Part of a small language model's weights: no biases in attention or MLP, 138M tokens.
MLP neurons of a small language model. Each row is named by its layer, matrix (gate and up: input weights; down: output weights) and neuron, and shows model dimensions 96-191. Each number is 500 + 50 x the weight over its row's rms, rounded and kept within 0 to 999. Numbers have three digits each. A neuron's up and down rows have the sign that makes its largest values positive.
After each neuron's rows, "fires after" lists the tokens most often just before its 100 highest values on Wikipedia text that the model never trained on. A number after a token or word is its count.

L5.gate474:573503597493485473521556538457477517579421524512552522498460590508452539595529575512462586472554427438471470600494425435432492583518419428580503488433532478554494445496458537507518516504450467551500437507415554434559445524512458542439421504425467459518561387630559502513454471559543567482
L5.up474:546577487529488614548450544549503544502460477494471443501493544470485518395502498538458564455454566395558478505550449469482478476575459511574557447521480456464541515470524448507575522553565510574540532507382442518506523438451560517568516634599555483435450512571580492498554483490462607418
L5.down474:475445478511450506562456558521516494436542435436431462556512522504475469511512559553451562507601551500582466499531453535482443466534356423566491486420379485554561555484432497543483585545480431517466482565508612478565511502547499468451543433487409448517529517522484462577483491460478546507
fires after: " p" 22, " c" 10, " m" 9, " V" 7, " b" 7, " P" 5

L5.gate250:493510487506516518618516506614529500428514488527488523579526579431451450479441549448487487349541411568544506449473455460517430421497531581475443476549538525481535458529429537585459477484538508513512438499472479513492475521446458489528566554519524480504568467493532490498466464585562393544
L5.up250:433456503564470485538514515547550544468486467516406501475442488482522560495466528522505480457498504500466501468551500592379526477469581501483476477492498485447508421574582400406476456545438491575571610473501546521406454560475485449496554525501491444510452469541514476428545526482376456570
L5.down250:530521551543479438485519536470445542462515490529468509469422521442548594581452521481512452482462502511514506412553555520424487579521497489453485488421577426517452430525560399483496460470445484523477517464538570503429496494530523457492477482519495463525567448529568573461473552520491490477
fires after: " B" 28, "b" 13, " b" 10, " R" 7, "l" 7, "is" 6

L5.gate344:466464510430413561558482587524477583481561529476536547491504502466456510509522493497618582508510517512487543562507404514526455472426491422609558425469645486516553535462507506538514519565527533510456527493452414460439499537391404433472416487474541416480556500583502569456497596497468584590
L5.up344:436491489496475467461582476630550542424600523529523522451518553478442415585549594585479478511519445537417498399533505438456447548549540453503528541486523481486576387489423507442421578534478521469550552516545531516493435540489520524499539470521484534492420508448524574481484467453445419502
L5.down344:442498504492442518547508432497542526463538527543527413471526456577512566498533578475480449474499457549479563458532528420418554522485402566451488495490453493526537486553511573489539492524447500453510527480435478525581456563497457455565459478444510541677476482481523547462537490617448444431
fires after: "ation" 42, "in" 11, "im" 6, " n" 6

L5.gate179:492502502418520453480524565627509614572520491486488471486569535408532482500476432501482564491458439475461473540485459476441564553541507525449516427511520504520483558511499529520557519495528490478491477583471526520517532484487487440574562452439565459480405415488527495385410509578567546564
L5.up179:632585610434531421445544476495512470501485507437494603519472592487488529581489468479469501536469469514529520551452512493534516508498492421496508566492543420501391517541507490606513482431515601485526548460430497558457536388523548579494471430503418462576511508512462536566506556529499489509
L5.down179:463381493502611510528480544509515443470480514406494504520449491479413517478416544580540486485541571484425363560606469452584515515490463570478477546560509519509509458542480473452534452548508572477493517455523534529465505470458548560442508599470496538506464589478551559535519465451445483449
fires after: " s" 14, " com" 13, " S" 10, " v" 9, " d" 8, " c" 7

L4.gate404:463416449510506462553482542552571440369431546492516507485554470359482562621534598506531562400464571601472489548508468513330459506525429493564501477512537537511494422423517548475439555467496541519458457535417543470525511524418498423500485524539458435465546510505495512463452534480536536531
L4.up404:511465473411489607495542510611493552368501438473580628481535532452514582493461485442528503480498505460539582449391475471500524477512526490603454587466528541492474565530474528500465554569488484492532442464478506481495535443584568469570499372437545459468454554564524498429515534473558514429
L4.down404:505460562476498499471530621477506491412465424527573511440548537504487522515508447485419558391491448534518582469416478494451488540507499398522497521488548441544592448540576580490440592448405469456487455535481485486392562567576422444481541524517458495536486485577550491480474466565505520519
fires after: "." 42, "\n" 38, "s." 6, "el" 4

L5.gate237:479530548535433452585539480517476498510346620500469450511550507505428468505464613479506484478507503576496468585386486392519516553469488456569502442497469528446448515499465461527621546531553514514606500559437492412538615505438498470506488545537485475425477505575564528499509549501507495507
L5.up237:471523442500527529500629396454457485466484541541529541520533445564524494550522475489594510607422524445533482489443532443508455536596490548368483469393503415515490464366510520574610484495487413513560492522567506472486486514550447462458489491450484458552578476460543535450467519494458498506
L5.down237:454430525479489448479534523546426510473516482505453555507575493562529569494515458496509482502473484504539419546565344493540433489578537586420515474528544508520456415496388432446488506620494509546549402512441472558531488525436459554538440457443507550520473467458466478511508513538451502406
fires after: " l" 23, " L" 8, " H" 7, "it" 6, " d" 6

L4.gate232:383536542467477512479462485522490399525448569486469546493533568455593418521467535565493481460603429552570482525556438505506464500441439453545473455505529448454483499544451550447512537494508499537555592492465518446595435517428648492500484632486495482507517461511499473484570491588511473494
L4.up232:482465562561454514520520523596487578560550477549614378591447448503442584575486469411563504565424554518541463475403503388541418535492517505503479500531445514558536605497520468539569460482480555507500475519475606459512583500508421481518531409462564484532555480447558475456472509513585423458
L4.down232:500474425559535450592525503426431539455499440565488499525535541483444551475519544399578462580493453513535422514435476472532494564545543534502516529601528406435532535556476408544573588561525502509542454460515514529510495547490494395576441486440509435541600551496456538508613505489522618510
fires after: "o" 14, "e" 13, "r" 12, "t" 8, "it" 6

L4.gate468:505511452506498567482488460458552504546422458477463493518518548546450371413448475484404478596503462480582477532514503468571565436377592481444471486448501554592493500531544496642468476491533460566445452534494496533530526479551511492546490438463538490540398541519592583509438544395494511542
L4.up468:439544464446481420464480524514492638557463535425530556521391524521550567523537509490473494547506500432395569473487498415475557582449456494550462538501547553528520538427547538528498557560518530522528481467414524543519409535543513491423548357500606494510579484449520541563558484506578478464
L4.down468:515534446477574462578492460463510509502399494552497486452561554471414407379532495559495581426416543493566474535463483456497496503368565498476539456606471559449491448564490534504481485544516525503520434542558483467466540462453478477556448608488477444488481465536470509364472549495508473549
fires after: " Un" 32, " J" 9, " O" 8, "is" 7, "iv" 7, "ow" 6

L4.gate174:461546442507503519507452509560528563497418551473399447601512520507549522542465557448448491554494492516588438479479469439355440482521473510531548528480506581559478528523567505472552461540529564438444478593359491410481459484349432500611542492585514530420489521457487431417418526446557436445
L4.up174:477574482491546507540486522416558481425508561521416502562427476517450538448514531523500580575510465521532513539557506446633457507443486455408454515586435513534467497516544493485506476385500510545576491524495469543582459518518593472541431528538470587577547511532522459544473544471395533486
L4.down174:566504425483553459476450472485504512495481461441566489537439426444577619535562426504475542601510541489401493481589478532532472441574509493511526564476551596527499515510510443581528468544439511458596489487559460535541476539531502454485428496438548518519529448465540533488477589474359436506
fires after: "==" 18, " the" 13, " a" 12, "|" 12, "-" 9, "C" 7

L4.gate491:460529449488615551515471473678494549464526483573478524523485552480545523560481538502491517560585483502398481570460506396519475476495430459513509516499471531531494437464469508542500511605495492522523532426455573457537475520459504491512507491510557479552477494464461577472428457475565465525
L4.up491:541436460491576453463563553628438439377609493597483487460543558518485418487388516541494508535483471447483520413559487455409481483584507526483487468484499575542473474490457495436387577550527525527532555506459504539580508503466534587517555460469523421537395509564574501533508495449442452448
L4.down491:518492434478564414506543492367504462517541423448553607565436559490502594413540446473600469532489567463486584492457593441479523500527525405520529491554513413489510508490492464467420479471487460476452447535500547543517465486516496481557458471493397502617522504539575526420541384536538540493
fires after: " (" 26, " \"" 16, "-" 12, " F" 7, "h" 5, "ist" 5

L4.gate140:465500452449482545530519577579537448506431505563494398488460596496526562450533545557497579521554524452377505508531503433361463537491415470519585500473542464425515479489573511533517503570564567470569500522471548490474447457407550411543501498507460420516394504540515471512506534537471509435
L4.up140:490540567487534427477555649455513567480455506449457431427450449476581569505504415377533478419521496496419542464422467502470460615486497545464530567595607576442486541510511534466519510581485491486462565483516427485435487490479504527527520535508500490524520457488492439483556494487469505547
L4.down140:432501517526535496511501413505456509506479527545448380588517492391505543507516384450527477510458487528584394530557605458458453510456544490491499491484584529492599508396452621545468411488466448553579546547449521425479560473509477475490500406509532579567532532471443552508506518461482531476
fires after: " T" 27, " t" 8, "m" 7, " (" 7, "-" 6, " was" 6

L4.gate367:556491550478554462559489524503451549562486481529550488523570425531492475475470534504366430475545576486525516589512517516480538483544496565549471390511512508502486515383461558523400455486509490519466457418412532494423540464385569442564468568477506486490509419480527490471478442481496542469
L4.up367:451545471474449490488480520509404445463391539568555491592473498464519498399467537510495471546475445462609506464500513569594527497511455492521583497464476477590526484475444526601499456568547501482568485548461433581395426509489568467497563435591455471462497489595458440564525499508498558522
L4.down367:547485512538538496488449524401471495536492463517556507636483542501546532477529459492535492507516443451506399537480532490510601562483513483580505489534548448566515469485387509524512483530487500490474520548433498521588644458558458511523552527566440516458464515464510607533507474583458465566
fires after: "d" 19, " k" 15, " c" 12, " p" 6, "m" 6, " a" 5

L5.gate398:501471472491583432476486525571526455494455413447524503583454529465545537516560546387546480469506539560503533546432428472555531525421511509475426570550490555500490499529515516440451554580502466536615594422482488444480540554541493471444481574525485579508634452442456511518477453419554536471
L5.up398:425446429549443506519479489441550527391420492560485465555489516552479448435538542416477466511539532562481491463492490472454435455448474539550504482471589543562512471498438476445536597501467547516471536409494489453399492496482511505558548484482512564513477416585528427545475462496581523486
L5.down398:481394496561460619473449522514560464467536493548471451448486499452586500485480518521594484546581557423487541549512493566545455530434532405564577510468386494482545573465522508528526441500521523516456512475571516475475483547509480516479565502537487464559494409539514562552534514581510426523
fires after: "in" 23, " in" 12, "at" 5, "ain" 5, "ic" 5

L5.gate484:492476536414490499578490499564504465533592612462466498488544573507489496535481530550543453478469454493510492601517540413502414452548468443541586590539536487412524500478584481530479478579512432390506467618450536479475575505382543502493553592527436499583448486481589576477482512540507515557
L5.up484:502404576552481551490563462405503511599497443552538409563509459504522552496494561537583516494502530519554518574418491537440437516563478523421548522401494530499491515497538460536563507495506415466487487489502587394547517453476461429584522471521458465408545541452429456486474463526473446424
L5.down484:445447448474555400517454566550486491427489506535462575407526538520503510521509530442497551516526527495511449452541481509459546518493529514381507449531469501586500526446431537542517564440468523501581493511502503547559474477558498490536474525484571584508483502577590437502513448474539507461
fires after: "ir" 17, " l" 16, "f" 8, " H" 6, "g" 6, "on" 5

L4.gate53:483530436530476519531565550535468512560588491533589394468464470524527478515472510521531535464495457507481482459448486494513459502569485544546522460460564556487412550528638531575445442539457488485507465501599512521610531539471422395433506482453560512527495493528527450498437491410527457534
L4.up53:591491500525621413453435501560471420558554542556526505515495489506559518561458501573396544452445456542596459457574516537477501522481489513500398585500475515474583512651606487502469485507467446429435450469536480635542492524450473450492493618456472541614553495464475379560568420535410449456
L4.down53:543517500467510533491554464535567408498431472495534492611509504481452597477505420437442422488518545483579520499544470455553490510456423487562539483502582459471425536463501408505534480477469355558487496440518539479554520524541556577592505495515430452490507498465521551595563437544555612511
fires after: "f" 22, "c" 13, "ra" 13, "ro" 10, "re" 8, " S" 4

L5.gate35:463476511465518520460497605478425484563498605479478516526430514435484508452495548484445549514503456457525517526426510444464503521545535486541577545480532565508568542393513556497528491616487490505490410549518638375435580486398401540515504532541534484486362474540594535456513548509505393461
L5.up35:472470432542476559480472482504530460656556369420495518491482445507498598452431465473423557595517440524518484505424443479532484520498459512566490588471535572503586515536447537443621538552471435553501391429419553604532376514520512469545492555558500488502541556439657500480549436539444505560
L5.down35:507485520479536449628456546473513476600519513408445431463465514464460497523496570497443517517520509408452638525428456564528506515496475519526424496564552548536468521572554443445461513536490508546550434500600452596522481479497544534478509546585492549420491492523464468584534420500564506595
fires after: " p" 29, " b" 13, "ab" 10, "od" 7, " h" 6

L5.gate65:483527440431513486546557509520545411477515577504452473492470564435449411562430510545498463502523524599507443551615476494644437503460519413475606488501477448498422517555550511527481545476538481471483542436443510391542433447424498536600502584462528469444516465477496521506530513446509486482
L5.up65:461427398489532565463471494490435526517454516492468517539564384503521620501518487484491461489458565483522497476484561529550465469474552632472527501551531596531556526449420530406539488496493535444521485435469438516520559582578485470599566535511476548514551564447508440474470505488542447455
L5.down65:460470473492550529475475463410434424566529520525444478500544510478546465527515583512585528447512549544407472507517581431492616539516550505508536514501513537558465479467520446606598505551515523514522526541496564470414502537496453529561494413505583563513501433441539642406474375547420489459
fires after: " th" 25, " al" 16, "6" 8, "7" 5, "i" 5

L5.gate411:526434430535457509482467556432559489537509584512476487471485493424545601455486538566405485578563438516494485621544497481528471426493356488540554430581562470436506500418483528600544525488592497535645486452585502608557375482428580465500533531567419461488608576529516618492525527493473438451
L5.up411:454499505484388477536516404543432461465606575527488518529541442536571484465455544438537519502436496476518494464446478464543559503518506533455435509443534485504481472452574532509516454473515498541473489431506532510468511596476484553556505425471413484510519550500623498406512436517566449571
L5.down411:507416450437517478432462432515476520518480506487445418585508535535435534547519443497447482493452534584436548521487478481501540524474494625563536540543471525506539510427508393557491466507602424416547450486512553541529418475454476446430452556496386500534501457503521475554508579499480541488
fires after: " J" 29, "e" 25, "r" 13, "-" 13, "er" 4

L4.gate31:426433433470516489528420522580528605609433548521404466570477528528590550486498572530456520586478502526417516513541524475413486546423488410553540466524516572458438508529502547535498481452508495487494632493424590508575499507505466523535562419550461522460472436563567536498465533507518495527
L4.up31:419507479468470388510494468606523502581546497577496556444532461461509408523453504384538485548571421510511529536535542548529475512507456492466543473458532590534502532559482541522422447506517555497578551470418525495513524495542632541539521526527552468436437401395548438513506537423469469499
L4.down31:429471487562560540534485473475523506523479512571465512518447463505561518498460461507509523536545466516550600543429569446404524530506515456467537459530509456592441463494387505566550453544422435469456489526502495602507460569436465533506427494538509588509472288524523465554531428511438463488
fires after: "==" 14, "-" 10, " \"" 9, " (" 8, "." 8, "===" 7

L4.gate461:521525498485580440486544552485603547527523456525508515445502465503524447526513538565436521385513420605465495495562408506432487541565500492463417523472498577432531477542514527363486445563461498513477560472538508466509538572529451547533481563474408531581488452500495504466495571550490502556
L4.up461:578495515502451510475427466513584563619495485617482470506440497406514472508523583537504402511445523556470506464573545507519500511597468426556421489564581489432594432538558521577520586420570519524551545491568426502405498438445497484418534456587445555516370432540542478431544475452471597581
L4.down461:518460468513385524468516519513456481469468457465550507350491443547497568569513528546575365461500419396442446488478465455396515547493474536471523537567587484477487474524525512491491544467500540451503583487517494533497430507533513499505517522458442504503519463449476458388399497445533409511
fires after: "m" 24, "le" 16, "h" 10, "b" 9, "l" 8

L5.gate429:478572514532546511473497498504499491428483506523461489528485487534482567371494543500586535455497444612530509456482443482538506578563479508428439451654525589495495512500527534488464497550563511554445524423488498480512517496445452478529500508515579500498528439523525380544391538477503522575
L5.up429:518531517510619608548458532497545512440474503534449496484449419558506600540518415475560546523508464532502457507519470475452512571528465512431444600570564463518483462466508469492524436432489390512465508468445499521565551532515416429482527450508468477519441488486421383531423586533543508540
L5.down429:554380436544557587564489568465486477494487491394480509569544435472563529469460529466462496521476535567543507491412492486419383554518480557399560552465547496463471479542474473509585484463493445417538466551569475546521547454464452528452495440494465552587560486569426452530518568486572499490
fires after: "y" 41, "p" 12, "ch" 9, "m" 6, " M" 6

L4.gate320:399503573523497561513530507511593555387419408523506477546478517503475435437510455533503563530492492618494515487424514439473454451427502371422463481584518519448439578535531568576552294521528504471514505413462565414470428455481478427524474388513492522497546464583516455523482503509589474431
L4.up320:446506571468488408370550480410508554544529445535517588499554449595407502481509477527511580534486494613559516547426547513500516508497593536471529516460416477467567574526499557524491474462501519403460497402553478518384431461535460514558520465539466578503426546491382564569530479507576505430
L4.down320:461548549534534509479406427501533527494500496550412518552452455545516467506478534491499532501490500604526665435530462591523518455521492516454415550522478510508595530504456478526538525421499560372480483475555487510478419547516470545491451435502434571410440477430447519559549449474524471365
fires after: " " 26, "a" 14, "Q" 13, " A" 13, " D" 7

L5.gate291:503588443530439539592499461471476515534504431451562479455508469550394508481431553487452445527569506503531449533397426475443506479489566543560466409466527445453504568493500468603544619580498566488520419527572391516490448492547547405455506446550488513465448525548449488428583513528482469563
L5.up291:447510481538488487516481494507515540514523513404529469597529548527537447420527429469480525570536465449454573452561576443525485484498562547614589569506506557529501503485471475580520431439544540525463509578450519535475472617441436478497493458561532533534468447474502480453519520449530556384
L5.down291:494524480517513450486482499481477471527477485545523508516470428514448539479457479510496472463487555464538258562429428587448497554503495483452419395537526474514511524514515534498516658543521636537503427420589496458481451419568506447456500511484485499450522545557443532524531477549490467546
fires after: " J" 20, " Un" 15, "un" 12, " c" 6, " s" 5

L5.gate414:474470389559561361556512544583527543485477491495607481465507560425536569499435607495489536464497554544420463501458536469525464602467560487500547517551522527579475501473513585522458523530453601416487436538469443422491510512517449487480527465497473496624461493450497580516390480457571400483
L5.up414:670561523455510530427593576557512518455512504505557542501400461563515408536491544532463534476528483356520522547552478561442479519503484506601509518502475476502480543567481493522520460510560525454470421429500418533553518473561501403478474519592497459468471501624369483546522445408537510509
L5.down414:430462415464536477452553495501409410401471502543434454562520438520539458502483500531550556509457489524438475449449515421519514547452446541504371446448454491578553511535476517496569551535444476475475523514481531502537550495429566547536440465544583409609431481498608598444438537492500509480
fires after: " s" 22, "S" 11, " S" 11, "2" 6, "9" 5, "a" 5

L4.gate471:478510513489450487486544498514502604582467544519496499539522431556467544478472611538478433572540558567472514624398528460571524524393464399511452564490512490509569401561583531507494541484506550456531438503471615448508543504459473436515462454482481510423499513474517573453432596560510489472
L4.up471:505480442468423512553547390480524591505448557527543439457513416516446609443559554516449493527522501495573512531459496426516451412499527531476557557578456532430421539495454499478471516523452412491479528491467534506519591505348487433509451524401491536461522519518553545545493444465415473435
L4.down471:515515515551545453513474584469486579493502579517532508468500582441495495532543427545540483458520668502498625565459516510411450505454459537464509582470482521545472357498537587431494528553508589468505385508516478466440520472536541421527441598545467470494532481474455605548441480540508517460
fires after: "an" 21, " C" 12, " le" 10, " F" 9, " f" 6, "e" 5

L4.gate149:485473539471529540524587603437556526411492570493466473489505479513483479559436509488607482530449538591454412650491482571499396538547459521466488441525480482507486510494499556597420466554523494443507501401543503380606439441508514506568487453519428590515485490583522447519512474501529511565
L4.up149:433454512484539530511553552413524573462618580551563595422475481479506460587491480513568552539532595532448489440438535588461492523519524549394535541544504543462546540474570503534458469592486462399538477478621420457504447502493493543426547417558512532551522524511449530517516473479453491521
L4.down149:510496486494478458573495473545495483544447545508545564448583513435502494528556424420476571454523581446489521347405577607497506469456471576545548557459496537538531525481524533497524481514484499500545508567436500599437475533554523493428585421510599476595494606441496559469506476554431446372
fires after: " al" 30, "i" 9, "as" 8, " s" 7, "a" 5, "ac" 5

L4.gate304:424454563509494461658450554459462565426490500512412523604482507499436560564525551569434474520487509492460531517486481508490444558541432494494497460530520497478447354483511522512606457512596584459541595508557562522555444469451556503491444470478431495544529541534478551485483551504460460593
L4.up304:497536547511440630508562496496511463521430511506520539566444460528465450487530504506551463528532489567523534563457514543467531466480453429504503500481467513405490489389425496585507486514438477537477568438576574466429497453418505511467415546620456466446410609504509573483496512585614462453
L4.down304:545523533514483447507424471491496558593571496560508529487525464456535522467490520455594457520497551502525550540453614570504502393486497616472500530510515498598521456563542511450453481497465523397512487502509506452432494517561478489502526404507423501422497358533442469521467448480529410446
fires after: " " 63, "Q" 13, "is" 4, "se" 4

L4.gate482:504552370554532456449572559474550478601432475510461478499514494502565500495466458473471500567525515594465487577507517530449447526558461475553391560593521532515403459473494579458476423467512500507453595432505469482449454513512520604499495549539412491469525505475542531526488518509592506476
L4.up482:502489432452448452510464519439474465561495540485558614481613536474402490488561489559466473437564598462546531435486532468463589501567422618533500558507495569576456556477418514512525557512491469516464511483493455505417521541584418515533536597480538452493467496414494437399491515442518488484
L4.down482:528466443504512561491442379526491461426510549498540577483566586555396562562413468486478548390548488500547714369567580519465533496564481493439478405493529495585463447504562567434511465434470450509507439513464519560478477589478479523505421479477471517476527515500480523430462475469459470540
fires after: " (" 17, "\n" 14, " the" 13, "ew" 13, "er" 7, "-" 6

L4.gate405:498579461469529397443526499480599538380520538499511438468512444518519525532529532490543447534453559548495450561524445523508422461557480444546406475449533526455497510431488567492435441492465409498466505559526587538560517496455503379638512553559483471424508467441506455480453548481600525474
L4.up405:519563559467525444474472482458512443447545503458458547559462534577458591518437494583428405558489598409479507490565521445516458507488536485439481519489537496516465499539462527509531537483504514517461464406497522508491486462509522487482470520547541444539436558350477501441395522388659509612
L4.down405:616480566456476493426478522551475437565429481547421585470455561497483410489489475499530480489452468495540530533522561526534553479355492496540472500512508502528566504513526504493608440590464581513473468475436518553519581536536496556456428518544400549502537488460523570500471462490607527567
fires after: "ter" 26, "or" 13, "her" 8, "th" 5, " P" 4

L5.gate112:485559478570524556513530536416446551535344486516479507524473458453434562461434508432425492487578519576549518489580481399492548550465461412579470487425518553521560633516591463565467525497525492584570454528499439555517458505544393497525462583523508486437435442537453518505407592490549470440
L5.up112:509473411511543513492572581488483474532512519489479586467475498516482540590480492392490505509430557546452460540473439520529472502335466520492475425544463506474464523549479481539367560522506529474518432524557544545492502533548521504510496559494537545540533602485563468476501479397500409480
L5.down112:504510387528438508492460451451525523423517508574531502468495539530467518420562499514475567501553509613529560575535424516495468489430468523465409573519410523528548503477447429553484521499468478486526530434629560421459610521400580558512557488549537505452460561487552495535512416445482549551
fires after: " E" 14, "an" 12, "on" 12, "ro" 6, " T" 6

L5.gate209:518547514452438511579423509488480557524494577520506433458495506494453403452477490529489518407525438521509491526483521432457485464542519487467397462473560484502454632487415533476475513540483504598538568397530503447573445469401519546462545510441505486540452392493536520516535570499583519521
L5.up209:529460526470508487516464507417516509540538521522567437431439547575512501547511545497432524507487470484527504500457560508410510498497466546440500432517545419561505515437523469461506475524487452442526434538477462550586527505400554470414477502486355484503492395458494556500541573570440534472
L5.down209:534445470491497490476478451524577498477495590439514541424500505513458523526599549454419493481415526474469504435470536493442483439425528537505555487534423545489594493455466514523527522475484456451473502582524487603507535509468532392420553547642448395485422531469483526509623520511430506442
fires after: "\n" 39, "at" 15, "a" 7, "es" 5, " S" 4, "as" 4

L4.gate498:410421485447548426527525561605583491439509591460370576472529422520570560479465614506573437488516553563529497574529492394456494485594434478541566545582502534492441487462536526487525548498480499480465609417498554483511436450443455523598523487446465396527488449529522473459497496478522506475
L4.up498:503445462513356461476510617507549464569480531470562492525481478494480455521460517495530494498517502458462493568485492499540478532530489542525463448475460482594505508504528507619510541525499532554499467438512503443529483530478421506548506489529627478525473500587490547485421414475506553389
L4.down498:464476559480532478442504565446488441520545546397476561489476488498488453538520577612525428595529465448551537560497507479542494428392501614366560511430551563538563461501438556497517420545534543525566455501479536510501493555414458477434450441481607622518487559538532496487416473523535512443
fires after: " re" 24, "un" 21, "-" 10, "l" 7, " (" 7, "y" 6

L5.gate274:474492481534456504627515540567486493490546527489537525478554522519433580524603568483376583520581507566511458547490523379406503512449450393562501548460458594466480522463593505579531460589433539420576404526524496435534507401408525444494543526490484520452485488422498503532472509504520490432
L5.up274:448447466442458614559473445409503515539526586542504599488513485508482482540541521487569531559509431478552509458512552447490517581528488558459620544480497456506460488465460560495471585468467451420484487453515459478553534531433476518464552501557602508445592483425491547518463525538551527467
L5.down274:461492520425443464424506482518511439526621483573543437457422511505498457557545492451598635453562459474510502519476529462556523455442554518478456513580471425524472549564528553509549519498274502552515529478546541404458532501498422547411485512478485442566479521493494549494469459584463477465
fires after: " f" 26, " a" 22, " A" 13, "a" 10, " F" 7, "t" 6

L4.gate379:514503450513527487465462495606598557411505525520524466452527504425496519497492500461591531442500451588483449612469453521454410473496405457503490444440515516433477499479541523537434515519552528530523483499526453477540522422524502426506574516473532480423481495383538475515470545530522493528
L4.up379:517515520522538617392406466632536623480507518471573511475522502459497484571482460440623501528474546555508508580455483594490466547520508497378473507512378470426500503596489448499526528497529511450513475488594423472467538514473477462459579474555528571513556587398462518485481463536454527509
L4.down379:513539594510547509484567465400444505589439499530517588463473371541500412487550453457536518621527489470521511475536515426492544460451597516384581549457456546558537536524456481560470511422438507433495521489507475533464555569610508568561456485565420444489442394569450442518546391467419416416
fires after: "i" 21, "al" 8, "um" 7, "ic" 7, "or" 7, "ac" 6

L5.gate180:521455511411477483535563517526474496549466537492506471494654587501480424459530570565521527526566511438422489476494514511572486484454488525472433497470451541456546527528468559440522419451433537449402433479514501474527504509567445367513613502476527483463497467518626574484457470531544574630
L5.up180:521497452453510419528510584528428458525614554502418519528497451497460617462673528506474464513439535525449506469499504431502451464529484581440550514527524427434525469519461470448586556560510442450483438353485535451487370535507441458494538497442492563495529500454488433548531576428530533458
L5.down180:464518419485504456458528510434487567486482573491482542512479541390544471493459513474461447455587469494552535561503492529479494538447452544530523488631495529524588484507555552491539490490549517464533477511470416402545505436520581564418433502587418553549460482559549492457435529466497490457
fires after: "her" 17, "l" 12, "ter" 11, "s" 7, " (" 6, "ur" 5

L4.gate202:427517420421435486496431499587553551491492531464450457530446499562549458494553534569559527581556536472450562482524555552519540475483495481543513507478494579472411626477534503572501525493474555541494526440504530386513393474508478483471467491492505502488505532431519498452582567467520429418
L4.up202:483524493530442472457471449490522532577428615531530551449473457518520515487446553526585527515538499471452475523513501496588491600443434565549385532469419508466582457579627540469474527425526572494447438548536563581566515476452493505500566601572533503524550519519475545467425470446516483439
L4.down202:513482395403433487459590518534434547607540562479543508442471444484492551496502478591493521437435507502499444510448537437455556477508496458589534512608535433539522527557605462514523516543430424493480469506492459417499520629412468477525506486443513454547476593473522545567585519451448500489
fires after: " F" 18, " f" 14, "f" 13, "re" 6, "s" 6, "em" 6

L4.gate203:496499458505512461436458436516539565475465539516470494516594577553520518479524566515456561440460575569518485527398454457502469527490473554497461518474491527420547538506479531533502515510474459398428487596530455451574544553436547467470480536551464580442512555503559425383422455509551533518
L4.up203:457444522472493467527578470479560508460544441596550518419397424473422593555620499403555583385503523502445521577500546507449504578565567505528527514526467457463499486446525491489506523496507521536503490522513485617438616527551570541460441505506457479474476476618500555511423437425482452591
L4.down203:515509438551422514470554536547437503587475482430505522533566428518613511498462535483463447523577528487533487387502487532506554458582452446475472460405590461516429489556604576533569470465597525507534540447607532450453515482593503516495523403464544442441490515481454464530416492491488530439
fires after: "le" 18, "our" 11, " an" 9, "e" 7, "an" 7, "ber" 7

L4.gate210:473522577492582480418442592572559513487495551497549433536513411491528452488538452474454548389539499425415489493506540482535577540595482533509477480520545561512555487444482524421355469521516472608375567473473587445542486463555514525542552468367474476558540469519470477555454551524523473561
L4.up210:617471517479479599386593485391466435438605527474466401442466457417478526439511438537576518568528498500462493481577495518469455491480448525577506474412519447465553459518502480525500517441472421548475503486560506458459497466486452418509454500483456523451553481611524493542520475502402571582
L4.down210:456421426496531567516461457516453495512477489538365523447436471521554529549541570585537555513494498457509524545453433594401521515452559507534539465414481458423529499437554568615584588565534589433406458498486462476534506545553521520534517583597507554513501466462473474529427490428508512562
fires after: "s" 13, "e" 13, "h" 12, "m" 8, "es" 7, "ame" 6

L4.gate198:509469576400533498489396579539470536506423515479410567533543574553387483509524566540539509495502566586412458535537440531498537527425426493494559537479533564395507588515638465422454475520511496467569450582422524479532501530544489516505478485445504415540454549564550364470537596429475494559
L4.up198:542584504443475556515546581609455592426481497475535461464436540550511505416414541470355472468484465482540486523534456546512465452428492419521499567502545577390486508476546471470494535495506557563467420501579504542405501502440450585584503572594512386511389431507487449559513435426440508520
L4.down198:412595460534521458580484547465550515575469522554448493546570467523594525518448511556444431551471573567476481593550551435395488459477505532474573494521473558520549455504498428480453475576479557479404477477525531528461513517474476475523438496419484541491429514431503568517494406512452509584
fires after: "on" 45, " C" 8, "g" 8, "ud" 6, "ab" 6

L5.gate290:541519559496535458439576457573488560441465545483476517521458499590478522458527553407502565454442527435429434580552417513583400500446487447592447541503519509462427434568548516458557484595490475526485583523439529381557503506449458518435463598514499512512583538557471491473483506417524510480
L5.up290:544457430429463523553510436516539631441564461522511577433476468432469527470480484525553461559458461529460478559610598505419451450453499492549515622452552490446537413520557565425477442409560498452484452499501526542476543507592476489568548590525508515498518446497560481381429469498484549514
L5.down290:517496439424457509539517516530522368530521570485546439459535534468474453528560427524503563549501461541598659391496597526451541473507465576526515442490512524518511520528460488439523562518337448507416534505472523521563513525506568548516509462447500452497563469521483504477535464458568390457
fires after: "on" 15, "ation" 11, " n" 10, " N" 7, " re" 5, "al" 5